MLP neurons of a small language model. Each row is named by its layer, matrix (down: output weights) and neuron, and shows model dimensions 112-207. Each number is 500 + 40 x the weight over its row's rms, rounded and kept within 0 to 999. Numbers have three digits each.
A block is one neuron, or neurons of one layer that tend to fire together. After each block is what it responds to, as a language model described it from the Wikipedia text at the highest values.

L7.down793:527454464457481414478496474522501459433496509577519560560498495402574556489498499597486419477512484489534558520479541415466524493476463571544538485532467472541571551502470539373522494528496566470508490481516570461465490550471506448497472458495519549463509469482504581551507425464572519513
L7.down1673:481500461540513425449522501494516511399497543533553503515572442523468539521538487502494514480511470472552436471443540461531511548490507550487526546524496504517511476499484542527528460464497499457499544529533520510514470499533522502475528521504516425474522449425507497474494516430506475564
L7.down2363:455450416552566433500425461444472527552572458501521478469494519506485473534467501563481445476493460486492495534493498432463476495545504539495514538499451496492484565478507530442471519508505522481524479479490551516480452501506472384446467449538499532467485484500438505548476517453437505582
L7.down2859:419520521499609501486547462505412474448464459509552453468517543464457475531484541500507478442480478547542537455465497537538653467534490571534497456520506451524503501524555482459530449514453549423546509512480463449491446459498499472487524459481503503451501496484532473518508395496520513615
Tokens right before an upcoming bare infinitive verb, mostly infinitival to, plus modals and coordinators, e.g. able to, would, and.

L2.down245:530516526513423521435521469494464575502544555504524429461538456511506518601450473466496503393582466467502479542470479541521571515503447488469530435553589541566504482422475496504547513594483515423521476529428485491495518510528477500382477452450448518530538479559480481493430564484517534556
L2.down417:523498509480489479548523466515483502475489451497538463448486497511355500515527473491502470470493524414454517504439548538454502481418399481510486546472548531495506503505548501488435472473459493470488494453511547392449496523445419504425492461547484567542531544507479518549480470529453511534
L2.down836:428546499482469484544564510510554461503458487469516548515458514466530527529429489470442465541516478511486460526539442534481482425518517480521596455444551486474476426499514495461529493453478452477478517500506480482490443454541553552451471572501488516512566525504439485446513507493562383448
L2.down960:462507477480507479447524504541491494529483495474517511485460537540473570482486505444491440505579499534550483474508536495506529503490440479487488516561536486461511466453511475504499469475493515416452469444545534418545550490398517430470495458462502508451536507527481478458466478511517591474
L2.down1255:507468542457449541530473504482485507459463477473522523405484456511441518573445540437456488567512486508522501410517526560515551519573532524583503485479541499520448459425509545484515489447522491503526459597505510554465457499454483491448633499448501535406499591494497520495480486526565401485
L2.down1981:441556557540466477535529465571497460515498481522481494484416530468481480467519499527471491456535543520501530469537473497500483496513479509506523523438576531495578482574558561472494440523571551363527447472423491487523574492431543497531519452479473469453525581515524444476551452513520483445
L2.down2133:507480500435432519435499430524478505491503517586462550464553483517514422545532475484493463482509479575521468451445507552495490554478467512559521506483468477483449470517533443459537504503472451476510500456417526518500474499493389494469448422565516616513501515517552488456569517562457479497
L2.down2218:498483486518508480505527444533538496494539473451507552569465523461519496485430523516559448496491457481545531469521549526505486492474510502453491525498504497520479533532492527570467473496501502490581481511456419505605555508509553505418564490459539443558498510493517376515494468498467456504
L2.down2373:540482465464481473495460453482490528513506495459496502467464503443485483496515533493508546486547558520525524557480455535517480499472475518489467431506522518446497480566544480403558465548482474420479499483538453492529455481514465441511545512543490528448486518471453531524432453459407522529
L2.down2415:529523520468497528467477427529476480511462555574558507546517498505565606490585506446521576475475485417443537522573520552469505417498468570538483529495512484495555502454535549489475484515462477447455456410497499484378422543369544489419546451514546525443501568481528467436515477527549468492
L2.down2433:512500507517539511488544426466496504460516481511536497437488482513517488600463472434559447501499504522421516531517510538487517493490459520508524546562488511516441510479495539475526453567488476439516466521501493433469483510452463468417569492460473543474509464515559495537539481465479436489
L2.down2505:493511487510484509429477504551524567486471490491498501543502517513471493512470556485499513516498526501467479509473476557580589490526476461507567473560521447499500462526379550584480500470489559484502495489489521481529510536531445561539511476585516533465464505543482510514556530446578586523
L2.down2522:490497515389507514499518530610456486507511525479522460482487450547500479481539504475483449502531540499435533451579542530535525513489489502552467443588419518518527579556509390486386504513430500503520452576497510462465468553503506460543499497480429511469474544470428535563491510516507469488
L2.down2535:528442492390470521492539513525424569520461478520467485526503375488516502436550522461476539481560571504470557508461499543549460509612469582485497492489552526598502516453516534505434469419546519411506452558514562483446451508507462446508542476470474554497587529478468562468505478485508504518
L2.down2634:468454557471497496453451519452510514432590519478516496447424549534474487494414484514495493496513526534486470439505533437493560472565529527547486519491583534574489476453490509439443507489460500478505493570521482425428433450499510447494532464496457545514550502495551578444467516514607498494
L2.down2717:410532511443421467448531515519498551555487509493444475473462500512500550458492449486516543581506496494466499510448450518497513531506523513433498490407534447512523512448435452490453444503513478455540458523472493552598498501541412463502396512484520520459530534493503493484435515546545518459
The word "to" before a bare verb after verbs like tried, attempt, managed, plus modals and negations (can, would, not) before verbs.

L6.down2359:467519483451565511526450454457454533520479476557490538520417503467525577487532573487448510568461499524607613454460544517504534473499529501490513465509549462475533524478503529418467534486474527463482458522528492469457388514471562450490542503484466538474562478461532503497545454442501465583
Fires on infinitival "to", modals (will, can, could, would) and "let" just before a bare verb, e.g. "so he could fulfil", "ought to be".

L7.down693:440492467547545445509561453519515502526554518557534485456491490520463411453448476478412523518477501509516527461512562482562494514522512485472536544505430529497510492509466572504504477496512493545418503481515501476503534434485505493512419527521421489542479535480484496511545495535548515510
L7.down1368:441529472517497506496486458563573526554486451496457450472516449478524461524471479549559511503598489513508480431540500566478519477438518426510500559446525526490513451512551519496545516424500538502460537524443494517488498542480496542524461477550519453486492534509540444510542448545471555476
L7.down1457:552512492476449502536486515513571487431492511508462456491532555455471531476542440506495537524466494480512523443490494516508489490510504450376481523539494429474478483549431527525461478440443472435630528523547563505530403419570492545493477412485470523523527523610561491489564502509516489548
L7.down2798:537515503583481475565462481517514498522492534523439460577494538464472487452479516428519493452481487528539487481481511477500421456539482470460469492553465500578522511469455529527521435447572499515539526479486558522563494522539486559489574496474467507488505434466522423571548515467515529521
The period in "No." before a number (No. 3, Highest ranking: No. 188), plus words expecting a following number: born, March, c., Side, District.

L7.down1008:515494464524418562458436555556506435507464508507524486497501524499602535537555467504494493532512529437502553534563426516491518539521478491501479486461551472606506509510522516546496546474488574552520502514463567515505516521486496484468462508536546496526437544512519539430507516432463524419
L7.down1831:484450472513502440570550573550439497466586496487422423497467457558464511461527404482541508523495553573532588466480445498447502495498513540562486454504545511525436447548419464585556542534523439439436523453514504506428554485506501482499526515489510502516487523437542526514524535425470553518
L7.down1854:509546505454571486502518438521477510528518518505504572493558495449556493525569482487499515544476461582434477526488528534540471506529484541452525446488554493471463509472493505441522491468456507517516459492491501425525520566440465382422496471491470541521513509549524532512508469529459423492
L7.down2301:532529506507491465499464463500471435518556500512567549497490472545484452567508473515525568513475587494532528552482548522550508529479487511497489450455451479502466546549480485584570522489478637527498490471563498560429506520496473491450461549479519493526549560460534472569498465488496458516
The leading "2" of 21st-century years (2003–2026) in dates and parenthesized years, e.g. March 12, 2026, (2011), in 2013.

L7.down894:520477489516529505505504520522574512460520478469569450495450538553504524533512438526518473566445491515529493492485477456499475472442462579512468456549485498514484488518444516501476502499470479526523503459600465486469492413501496471486588516410534512534471511451452517508497530528581475428
L7.down1517:456514540449526529442497510526507511480549552435525518462507519560446572512460567470506513524472462444492465498525508477490470512518513468541509546524542489427418483525495444485501522445494517435447627492509561513458598521394423498513517573520522533505499536506492532527525499471481491511
L7.down2281:484496436489511462498443546527507514517554487552492432557471487461478483533502451475468499486480538454436534457464505510502531492537463564492540491475545523474510457453518509473491521426489496451461486517529446555470497456401499557537448509540505527512525461499538450447618452498496580519
L7.down2904:524480488515474507511427489465439570443503527492494491545477501520504576507504530526508514551569473466458536462474522511523494543508514534509563577579543487488467473460548457471501443504496412501516459496504416559600387539449433550509493594552447492479482439507449559524490466508516568507
Determiners and superlative or descriptive adjectives that open an appositive after a comma or dash, such as "the largest", "an important", "the most common".

L6.down241:524514498468435499520485522532457536502392521465413476509494458435461557449410428473526445572513528542499530466471468505456533598505513447517490476509586471510438488480484532497538485468498539467517463511533446448524450505423477510443514503547445498516516490498506515520524497423567462538
Fires on "of" after one, many, some, half (one of the, some of the), plus commas and table pipes after numbers or names.

L6.down2099:486577518520448505460497479589471537488500488496485445430567481540562498565551489535513494504456560486519507465408561456475511480482431489531460533504507454481511478456565504519532461501461537553527484474528481523505499457528519623501541478536488474415532470508515489477539453433542482462
Mostly "and", "or", commas and semicolons joining paired terms (signs and symptoms, covert and overt), plus separators and digits in stat-table legends.

L2.down158:508474452458489517508515433494579446543438492424486478470501468490501599494427470467552473495496401483475457502492507501481560517494543506490490517462547419521445569548555394448588484472545462517488458482491488520478485421463522395501419517437447491515470569445487520466563515429452569500
L2.down302:464530476454483527515501527466532438415465517477530491499493546433502511544419542506466443538542495496470480541550492519493495538561458567556472491459491530481508474452471523466557504451541554461528477499501551517464535412553435464487501541512501487464456527479554500509470535508532494494
L2.down519:412486539473594525470496499466564556540571483444506483482498490626487518517549449489493453471463565504504493473496470463492434516471502491487514549488413407514442520536444482450519493495505544450526536472472570530429501507493434509427499479568586515501454568454537488504498523526479465512
L2.down911:438539429515525465528498455551514510534477466538569534498567507561535505497413438543565538481474485487539459509524540537514466541532503494482481531531454502496533492496480534502508433528535558525547486518503464480508512521572511472511537521494549534449556588457497527481483446527446460485
L2.down921:517508465487490465489438387483504501527502552461528464503544521544502500516548508492487489489588543405519553469527462561466497508481535434498528460456494474491531469470502508481469458464503617493496463454495458491540506460485529551508507587518460491548556555478493539451545531520472473499
L2.down1038:499542536518428473458475469523533527511483473504463458467492404480564540532487453509516505475524480465495471456524501486466504552472461428514478467497489493459536515465490492502509451479557554579556483500498547560485562474535459524475467533527488478478457471473469442460432498501520561545
L2.down1122:541467511448504470500529540510459487425505468508527511479445433531541474513513494510429568479584439484472497452511529407547465485521507539461495494516540512526418493538488531525477474476493508589481531423440488539523409528560488499455465488489479513505550517460505553487532499474405449448
L2.down1247:543522541566442452526482497523461449511493511495557532498480513514481484523465448468447469523511511509481504478532429540463543507534485504460498483550431573478488516506486516460531435469544548495535513501529446435517509511566490517554586610496531497462562487450522490485536480495499482496
L2.down1511:482488515491525519449482518510506550516491499523434528449508491514467484478497401484475466535489550465514547500493494462493504462589474481534498503468536499536482528464504587491450473493526481499508441569453511482418484496502503498570562525600522495555398476514511544429548504474492504501
L2.down1604:500493485504530499495425557529473518482512470507439503543482434519505563483464541510474470449490516499516444517502496528454554461415497494564511544519523465467538508446459565529500451445489500539472477434529538475450535490463489442439508534565564545507494500513549451549492518489529511514
L2.down1828:478460439450481456477508525561479473517459482430567549522575486441541518475516556465447504489530509500437437446498521480472498552521526548476444461488452425503494471459521483512445509494519552462511554412620520514502521451535582501459462502445512548520473431531442589411436489487515515468
L2.down1941:466553508549486487521446513514486469496551447486480532533483536490437536551549481444513551505509487541466498508481479529442525433536516505500554533451517433427508478458513410546510492487490524545523526515521484514518414472501507518528540488492474427489470516447519485433477546506458523513
L2.down1957:530490466549418555503491502518430447441480454478510527495474462462506513493595408501476515477477466502510537461463492469446473538473472513548562574513362498508501518532493587494475458547478510429513519537428512455530480489465500517514481518511493469505452555421487521466503493500538455518
L2.down2068:553505582457430462489511471481490521491496495502443479492592525535511476444537477490436517501480490536457554503556518523493481487471506500529499455507484532476507531508483549567485476539515438479465468496559498492553484516457528433482501442529467546413601571572516496456463469497493517452
L2.down2803:480481466569447448504446435561393457426473473519486468500434567504541445546484511496495489501498459448445575563566458442577510562423562538438505560495531524515559533478543522530494526565555445570470498530521493415502454465465577523520486571487509478549509532545477462518600513472462537507
L2.down2913:506515469495521521441503508476505396482514612546469472491521568555500425479498569448581538478514505519529477515477461447426456494513544545453451559559492468522479533521453506541414589450489492497601448501521521557502521558505465549479540444484500483537518569454498478513487548486473466550
Pipe separators after the first column name in Wikipedia table header rows, such as Party |, Pos |, Seed |, plus weak scattered word pieces.

L2.down53:454457509543549359492528498483529456500589438582529458565464463461411459473523536563535424510481497499460486537495528441436519547505503491485462482486504473562546534517447481500527474498486492558508526511548482498496446588492425465443503507440628483428451485488498529509516500494463473515
L2.down139:494569545531478521487521465514463483541530499456568576502499535511545524491424548489496512447493492510529430406486487442535463472532437517501535518498443477494476502453475534504513485444444503519509420475501488466473516473526446498451528510528486537489519454500521558460506437510601495462
L2.down348:543462520576560479588471480546558526499482550408552418477518525456448478524502495461468533596556512484518511527440491523400483601504478502473542430463444544474421514478475537516515546557490543477460551562545494472479518500485559511523509489437540472591528456416561487558472519445517503462
L2.down1176:535479524572556499455507485514447491530561488441510478494533549483505564487519543460472483545528516563444535476493456491513496444537482515429537516504548539497490556504487503507521493525512507500477502458487515467472470499503509497578491562539472500532518524462546463495486529474379548575
L2.down1289:446497517473518424532493562479476504548475510554456478525472528521481521500490489452479485521557540485463539554525562475493519508512418525566486479574565483466386494514437558504468480497416492511510507553506590505471443543479484504532473543435515524473524464557496478529508502469500508469
L2.down1465:512536522576510520528541533494510512483564497555512446560490438459509481474503506509489512537471467519459531506524511562506494551519483497502474439519456520520552509440462538496481412559533583562479458505469452483522471484443559475481502529420542489563432529523486495494476550481477469500
L2.down1575:484549494521520498589488493521496471483557464435475534416455548477490522521498426516500479549520566561505524459468514465532481507527503470518473494513515584525544567488459511527467501587451552583492473491406520449547464525475491540474487508513590471508545478460409433529521487437477546507
L2.down1712:444494496483448499559487546487547546556492463509529472467481571531484470596451485479571594470468531497611461475499507486553504486535504511555458508486508557479534527445431557508509549431517542476491497508407491539428472561462535528482424620377531514491495528514516511498570441456427591484
L2.down1810:506473466518484482498568578565510495562545517536553453537556553435597425490523469400525446516563495508487477504476454419546505478539487516508511448509506456536564446485535476456489550486468541527503574475477510462430541572516413439521548549539509476508526480469551494529616554499444502595
L2.down1954:522529496458425510479486487485488420600568485462505505494456458521462479517513511529489476521491494452523560414441522484457462466472562493522498520520428465492492548521460463525527528483433504575553446421497463445524537512523473527462473559497450485500517434482474543500470484500513432532
L2.down2251:448539447527476480452492513519525514503482476502480528509466426450481543499595495551501506531511525576486505501516502462477473541506467544502489450484488479515447527535515491483440528521538538523472468485523487523518481505564518509530480540477488477475525537514503559524488466485528516522
L2.down2364:533511513478484474537463597531513488536511483562516500469472504383582460498559533599479500502455499529519505542556470468513511437515450498460454455560497487496439480526509516479454507493548491520532486554392442448507505499447506545489492528458554533519487515474463536476550482537421462550
L2.down2552:457536480449449431489503515475479540468511538433490460528417453456551540543508593455433505475544568476432431498504518442508425505564527572494499535531450519589458517551532502534472501512522472511490510494438477461429491538491532529535538549493531467397476543473513516531491509506527521541
L2.down2621:522542458529435504485532498539501502521478473546500540463502489566539500531473494466510512508578458481468529485436508419554450504549553496556487522468513467507477462592565483486597528448472491495520498377482516468414457572451436541566482477495531501517585467452497453492468490456566532512
L2.down2743:532531581636484557482493567473458483540483482489487492530477581482508484530500493478460561522484457484445454478432417516552481449519565603431504491550473558499464518520495508502499568522485474429426524494457421509473499488540492473517498503511455446503399532473513504525508466502414528546
L2.down2985:478488520518490468471519511541459485484533494454590518432527467494489540532527531471527545397518545560489503422558560441525560435537507520478569496471404539536524479513522483498515501486464468583461473520506441475481465454469544461456503571425503517470541544398504460469548448542518461491
Fires on the first piece of a word or number right after an opening bracket, quotation mark, heading marker or line break, such as (living, "luring, ==Ewell's; also on of in "one of".

L6.down1187:512541488508538504539485524468438480541544448470440525545389458465509433480535464533531555534541433546486576464532508467499515458468544509495510506494510471473519501440540518521476454468434503413587525448494483528455475513549454488503473542478535496519491478488484495536535514527547505571
Tokens right before an expected number or amount: "No." in table headers, "it took" before durations, "won significant", "lacked sufficient", score dashes.

L2.down62:412486461459550493477538568477502470526516508549597496508542529495451529465440534497531479455521473527504493503553486455473445463543531442493429497482516441546449470472469546617505455451465503425494505632478453534401532498458473436549490568545503419529496483486432466429464548473535546607
L2.down106:469497475495464506415598533509463459460473539510511531554501549518481535476541456499525477455485515529560386440457518445516458527520463485525548496506491474511482528503489516437522476567574492479446507580500539471536544491489442521566443567542509535499475497515504500557463522493485432529
L2.down122:473516498399481581481476524489460426468484485518508447559488464523496419447456459472477472477462441494546481487471528438568441502502549535538567526542453519447451483482484556499536509509591494431477525520556458588457504474469535520537571495501496549490386510458488477528460511458499507445
L2.down493:425470475512495501479490499461535478480503527481490492536449535493467523489462461542471460502537483537518463465445457452528485513516514526563548494531483611387466504520537485431535524525522530480506519548454460446399424411546494502454577448555502447489518519538523628563468470497531474498
L2.down924:473547475478395517505492482547541528469524523492496547401532493495532468441442481475514466526543529528536509472520553504477497550531519446422509508523524492460445570598477470516492519525556535513429472520511453589447423494530453494462513463508513503497611487510471490504515505506495450500
L2.down986:466580527459459461466494530544465534446460586566476538505541423523540506519474473495487537532346539515546522519492534518548491521484505524457460534518503429543492464588513533438540559452500548446458452547571537495491517520428473509482472487515505403623531471558555463463436533515517485496
L2.down1042:514487532442480456531498523552474481423522490470466550506457468506529529480494472483526444520515408577489476527446474464517578488577457538532524502534507557508483534494490598626523455480439554489527495539466522514491477546518453483492467527602537474527534536464513524537485473493502541494
L2.down1742:480499586532492519501523484458581562519514432524517552547460522567520440477461487509481479528599537557547481475547433464516560576484506442494489538467463522525510494504488503551461537476483484444481544535433438494510469533477471502557490541459514481534507538556454529469494461477563544462
L2.down1817:449543479481492476458510466424494511495448490554469529494534459488516520586484478468493516516524534488542514570504511527544479414539497480459561477487521503524505541504510541454472512413471495506479644419404443454520561513457513499495510442455457472554529534502484519496466497464481475490
L2.down2224:498444491508496489548479552515348496408539483481515412481438484535489521517456472515523426473461491490485433447521525498493528420496476400508516469484489516432549447534449433537440513479494501513551502552576498473511553463513565488538527541543514506528506530523539545493483528504532495384
L2.down2326:431602508501441486560521519512456504449406455546504522517507464548481495497390517459459552581489554507460518511479457462534499454581514508473496533544531501484558542527414484508405482433579517522525545600517481504471524505485511481477482532468426497539523547516517506468497501531570472501
L2.down2330:525498549478485495563510495469495446501427488519562535493469523547477477441516531447439603512519551532520480412504509467490494505546489442473398456450470462492527509551476533504541494515483514529563513533610540494554507532520511524493443536493551485474521491531484503459480509533602500519
L2.down2532:477512493508498543531570471501514446445524510449503433563508475575511472485520477430478555509550476511509655447505561470575567529473505444529504523515488474486491481529519484513447445489531502538475549482517558460490494481401494538568550521531547514489428492473465591522530511492517551516
L2.down2673:420486511434501494547515526530460507500418494490506487493494522471467494563475494556486522447498520516490446507542479510499463501482495471423528477500486470527513512586509486449450459484509523504566542532560461477508525498526450549470483437592570471562593476475443465506551540527509567421
L2.down2754:429475533455527539510466557527503464505492527497508586525493575502435426528457540513579550575385479473491459507491475460429458514532524503519465519460479507481506504524589468549480474518481468440470451587514498465507512535473483471524518544592485508449467542452478545467548460535435510462
L2.down2818:517526495440494517532484456482503487428458414511531542503540504518498536479548417505520500515582517502428492449475498509447467513498525466494496464507476541485520527472459517552437517446543483491552557549495464528490495552482516477518479512494525492520507479467530499517544585466532489484
The word "of" after quantity or part words like many, some, several, one, half, majority, rest; also weakly in Maltese and Latin place-name fragments.

L6.down335:498452484485492429452540557517484494569490514499487494506404440468548526490548467508447488472443456515492492474471486536445545490540414464547502536472554521575528448468506536511453477535604451519505444518462543477574508493502527528512524418519451472524474478444545432478503545509481491502
The leading "2" of a year (2001, 2016, 2022) after "In", "on", a space, dash or parenthesis; rarely word-initial pieces like Gas, Kab.

L7.down128:522477525461445443498446591515473433475465521552455495544507569499599548528526453465462522561476554456530489501540461480446521488491458463453530496452495516504474455441549587559522448470500495369531439520542510523468472468581449445505547556544499464471469471461515497500459527492550523534
L7.down941:491525551468544504458490502473500473546475509510430400481503498527559554504534500505541511466507543572426508527487426488496476451495459533550468554475487486494497458506554535529492513522466501518458514432488483493495503422460502466542529461501431474426564550530483529466545526496516472474
L7.down1244:475444495520425474485483468502510458540505515494500471519524482496472407498554462496541538461418532574525471447505520481465526555444481536598512570522550483519449455491593474538518475544488479485532520445565462492542451515485512481436495450482452556480380523444498620473518519516512514481
L7.down1674:524564474489504450521540479472539602506481493540442483507484512464534546477521491485572454563426472537490482481493505504476505523470531529484412549454465498498489458465508532487446477499464528516559529530546595477499467515562551494434536493432447480446530511522543568537555448500421420494
Commas and "and"/"or" right after a noun inside a list of coordinated nouns, as in "powers, duties, rights", "necklaces and pendants", "size and blade profile".

L2.down37:520460488510447496488520498490479476477469561489455558480534542422471535535513527487584491519534407540452457495546454492499585491510508498521476515434534536458486544543445494467420470513540456511556533504471439516539503541570450477506462543475537483527549516493482515514509480498531495491
L2.down400:483548520473467504470424576505400506474535484546462417486525447456479542517560497507423470486478546487535598517522503472523513489531464508425467568489519508517482485461488530457531471464505530485505549519477478439580476505465451488511489444509518510507524626514615504467449468481459474500
L2.down654:560553449521505502475480513547555516515498505528491585482495464531480506513483460513452469511528498543540482475452465463506449513516473496506469541568500448550535449499446562436439525532474452485538504540448527500437417593533439548527518532508468547529539489513543511497452425500487560484
L2.down771:526457440498540530494467442482527498496487487505467500501563553529479518475493460480488528459460531552519510480482500579426516499549465505451503453424502514495545492468426525560499500535457423502535492488550504435505565463502499555407449533575531472509511498518522526505503412487509489582
L2.down1077:578508523502461521574543492515495497495558467462478537531494478568503482488516500482507491596451551459558548515502460546470536466514544471511481428488534484510499486495452457488466495595458551536526420501537426500520545474461517481484426554459521469513419466542496458487509494514551491483
L2.down1432:461486541535514554493610508461478561523512580449449532458507470499448519477479543498544475412519467426479553394506407509473491505502482547450536510508473507510475509447530549514572503521555427464473535587522523424485512486502498455468484534436604497500446514518553444521501480484504475514
L2.down1542:468539476498475499552474474504546447501493530508501474447484467429502528557484427384562544521532497416459497480449481525508496532469520495473466503497470466499546470515550499534482468488478474568510490496534452473482514469518538504524492520529470487553527421496475484565508429535542521528
L2.down1610:490560517535484481539539577504525471441531489494455510476539511493580488454544529516532456517479464520511494472425489536561490520533460537468497530425443568502523503613500462470469531462543434510495569488507560488437554543518467506539509463539526409440542497539483476536502496432483465515
L2.down1704:572495521559534535523474475542440531497464441534497598555443515515534478525522555485507556435561548502476529517540527527586472450445441456463518497531438494481513513482505499533455528511517495543519454450510493503537538453519459541507540451471561489439450507534488484516476517510497519473
L2.down1834:526495519452423510524561600577495471466532493450567502529497586531557464532515507509533539439460502483465500515506459467523540520478547457481519519456420541516509544504503556412517524469451525560477500478515471444510431478486504512498481541513494499499537495475511468479534543467522504526
L2.down2011:476460484467503567498490537547490552482546466512488448471527459486477477495512498494551546466443518480517512443486466522494566458424573458547441522459503572512453513503438454468569477447515553447535488540480467443501555544559408516479462514515412485537485565439487464491537513462505573492
L2.down2054:504481581546507487485434471520500506471502491429441567474487523457532543459503488582485455423471478463477477545483578436480590463474555436477489533473515487470495494479424492470508499509485479504479505520510489543522449527518516569532483519521572503506548431523464520467529476627586491484
L2.down2518:491507493532522448526473537490488537561539509397445461552530481500509463533473491484479472502513483518488541536439506593510546588545485522518501477470499455537424540535512501479527503487492554516493530451473467474444514565429443551597541592510492566429443506530519463511502520451478542572
L2.down2675:507518526560504452505446528446517482526573510565554530505539489481476533511524512434526462478523488452466558471528504485501494442516451461568453506473434523534503494471458448552550507488500558589529516528480492404476502564433472502533478524509489475479532467479454472458532492513514513534
L2.down2950:478559446481550534477500499534521467502520538573532433542512483581548437493513524553512468489489480498490481524504501452534506579522551521595447494481486483546467531538534465581533443489525404484533501418520543578560490489492459444484410520521500486527550522508550531492469574431513472518
L2.down3034:570461423479461475557498543559511479478495472523502536504455564466438458544453419554447472519534536506540511504532508502496479470483487497439504462501495516479494505515479522481470531482511528544597407580414514494480456531455541545533599518505492506545481489501509478468475489461453495527
Column separators in table headers (stat tables: G, AB, RBI |), plus commas, semicolons, and/or between items in lists of names or nouns.

L2.down224:559527464516514513478603461491468496542479459460519502523472514488519525600453453512519444410460577499493495519441531569494513510488521424515532452550477520505496450480565517527482465471493546523426502490500452580523474504520454456432475475487512522481501541492548525562512473580531486506
L2.down247:520404521551460555458564509508453518574506522487482459460480531527484559485424526530527538538488549498513530461481496453479456524492541496455488493465504526503523515492477527541459426446553488499472563486478437494492489405557428574521549470479520503467429564531534498512523514602516471569
L2.down522:487542431546533505471484505536504498423540475483487468540517487472574498484554545502456540578500467549433528460543502506549486488544538504498447502502489467515558469505498505485501488482565540420529500522452491500469569493439441502568498504586490477538561501554521457545507479464478467473
L2.down806:521495502592516535479495490444541450562509496585463513549538474473428538493492405535522461497511530480533483484496534456577537488484465423530451525539449515534483464483495567449538481536586442581450420491531526531498451461465489460488507456476454526443453477508501498531595530439531528571
L2.down848:431467470463489502442456502463494483558528556492502510475558479491473517444507559516470498567510523547460513440517539554512416550470509452407471530453461504464505487467508521461482529426558464580530541487515481457576555445544489519484448557510511472519500440555561591509492476479470446587
L2.down856:516483572543510498453531545564473618435507426506518458491473503396447497493492521538564494522437548443552504517487526507481565516496452484498415478467543466445538505501503510408560489460480584472475502449450495542506508429529487515518421472551513523436442446462428551527556513404531445410
L2.down1085:549545485505462486404497541527520492533484548536461430474520516517458514464483441499423494513462558497540455473536538493517473494382473516487431513454475467514515485406485510509521516494519524498493482420496580442495540464590491496485437448462563469513507500596452559540451482513508419515
L2.down1096:458491501504565463490486511402527481494539550538460448561474515469599504471500468507527500510508494493440488449565490552609470482476563439502464438491548482458523484555459505547526493475554494501505478404514556569518461474417521467532505434540513413439528486503515460482522527437524459486
L2.down1151:458463573484500517577508481519505543483515523517528491508506547521453495497449406508613562486472562525484461525440454515529458553517503450512491534529537517444487459507491422432502523525549499522459451537534457452589501490493569486471540410472492549502552465515461523456472570505482488590
L2.down1180:391565477561542531493458480486565503503519558529462413503549550535449553502437536556526552486479521460560462551523420505499541479465499457477478469533509503538558502452525517463456465478426515481494565555421539542556436465521371496502513519577544449494496468538525529510502541525468484515
L2.down1201:588542514473459474535552581459470518450534426492547521536391564493525517469518508451536478524577450501410548512520521494541437472444451452536521490512480468509527407553429479569552495477464504535479501435540417547505491483531534490479463474455488537539468483516468499471578543462547591496
L2.down1517:494464536490505495506519548505549470551506503503563495536459508517447555481495508471581462512534424510435457514424474535466445459538531463529516492503509458484510517501446502485533486507479486460494503494500498534528509533520566535494402627543492561485443497536443488512477492467508556564
L2.down2003:491563484512587532511495470483521445487552604542499512513521499492431475480455479447499513522462556499458530497497425481453479541516478538477523433464448501457486513471549526457536530480531456524512575531477461502554497540508491557513481549423490537532473543500421554538494485527494515465
L2.down2148:596447448485517577480499442514492510490505512534518436608509525482526512507444469473495476500511478455461523503465526452531493457539508495457550469505542521478568544554483527535502477438427527539446534431522567561451584514518492457437446498441519464451513535506507505516511496523518542532
L2.down2310:483606584493566590480525546484539500470506570507488512565534535516527565505472420531503428515473500542518509470515560463501509452554432475447521557467493475506543486489461499531522455501523499493570514515532428526487492514562501487600454586548487504470508535490517497560437486423518487530
L2.down2550:485550461431531487430524489516529496502451552532513433493503487508419566469485415435548470520439461486518514533488534480533474480549466442503527460565588502548504509457488558552530576557598554432512471500424475483579533499559435499511495498526509475481474448501462457510522517444501538508
The period in "No." table headers (squad and track lists) and Symphony No.; also abbreviation dots (Mrs., c., pp.) and tokens preceding numbers (June 6, age of 19).

L7.down190:500496472500478445516515491469519487523509452488498508496427537460470526518482468548475581509533546465517539498473529554523476532490439520466556434474485539410477487473509485463536508511572437476417461563499486490534491450506579509467508480471545409541466527512531465506544506543480468473
L7.down430:469566466392503520490535497501474474484497504521545483507500523485507519439461464451541465521529526522508475489502554507510477469510579434482518514514529482444609506524452500500498393484496473502478420476440567530492537534492443513574482506547462482521450496506425579509508517489446535540
L7.down1357:489473511511540495455516534478523485526602496486521550448501521493502446533558512524546483537424433518470455559473468512526483462487479475473454587553464507535486448477530440454465485527580470519528458486475493416495482566562544476474413518490442508482496463474582528456442547457468495472
L7.down2835:518492481548481543513511548449537524489486479500496474543529459527522531541491507520457452476586479513498423551647511556553542496481540485486489487473441445528465467511543412484500519543504529513522490529556480457534542451518494475476500496522475576503512506499462525475469479537544503564
Tokens right before an expected number, chiefly table pipes between scores, month names before dates, and to/since/and/commas before years.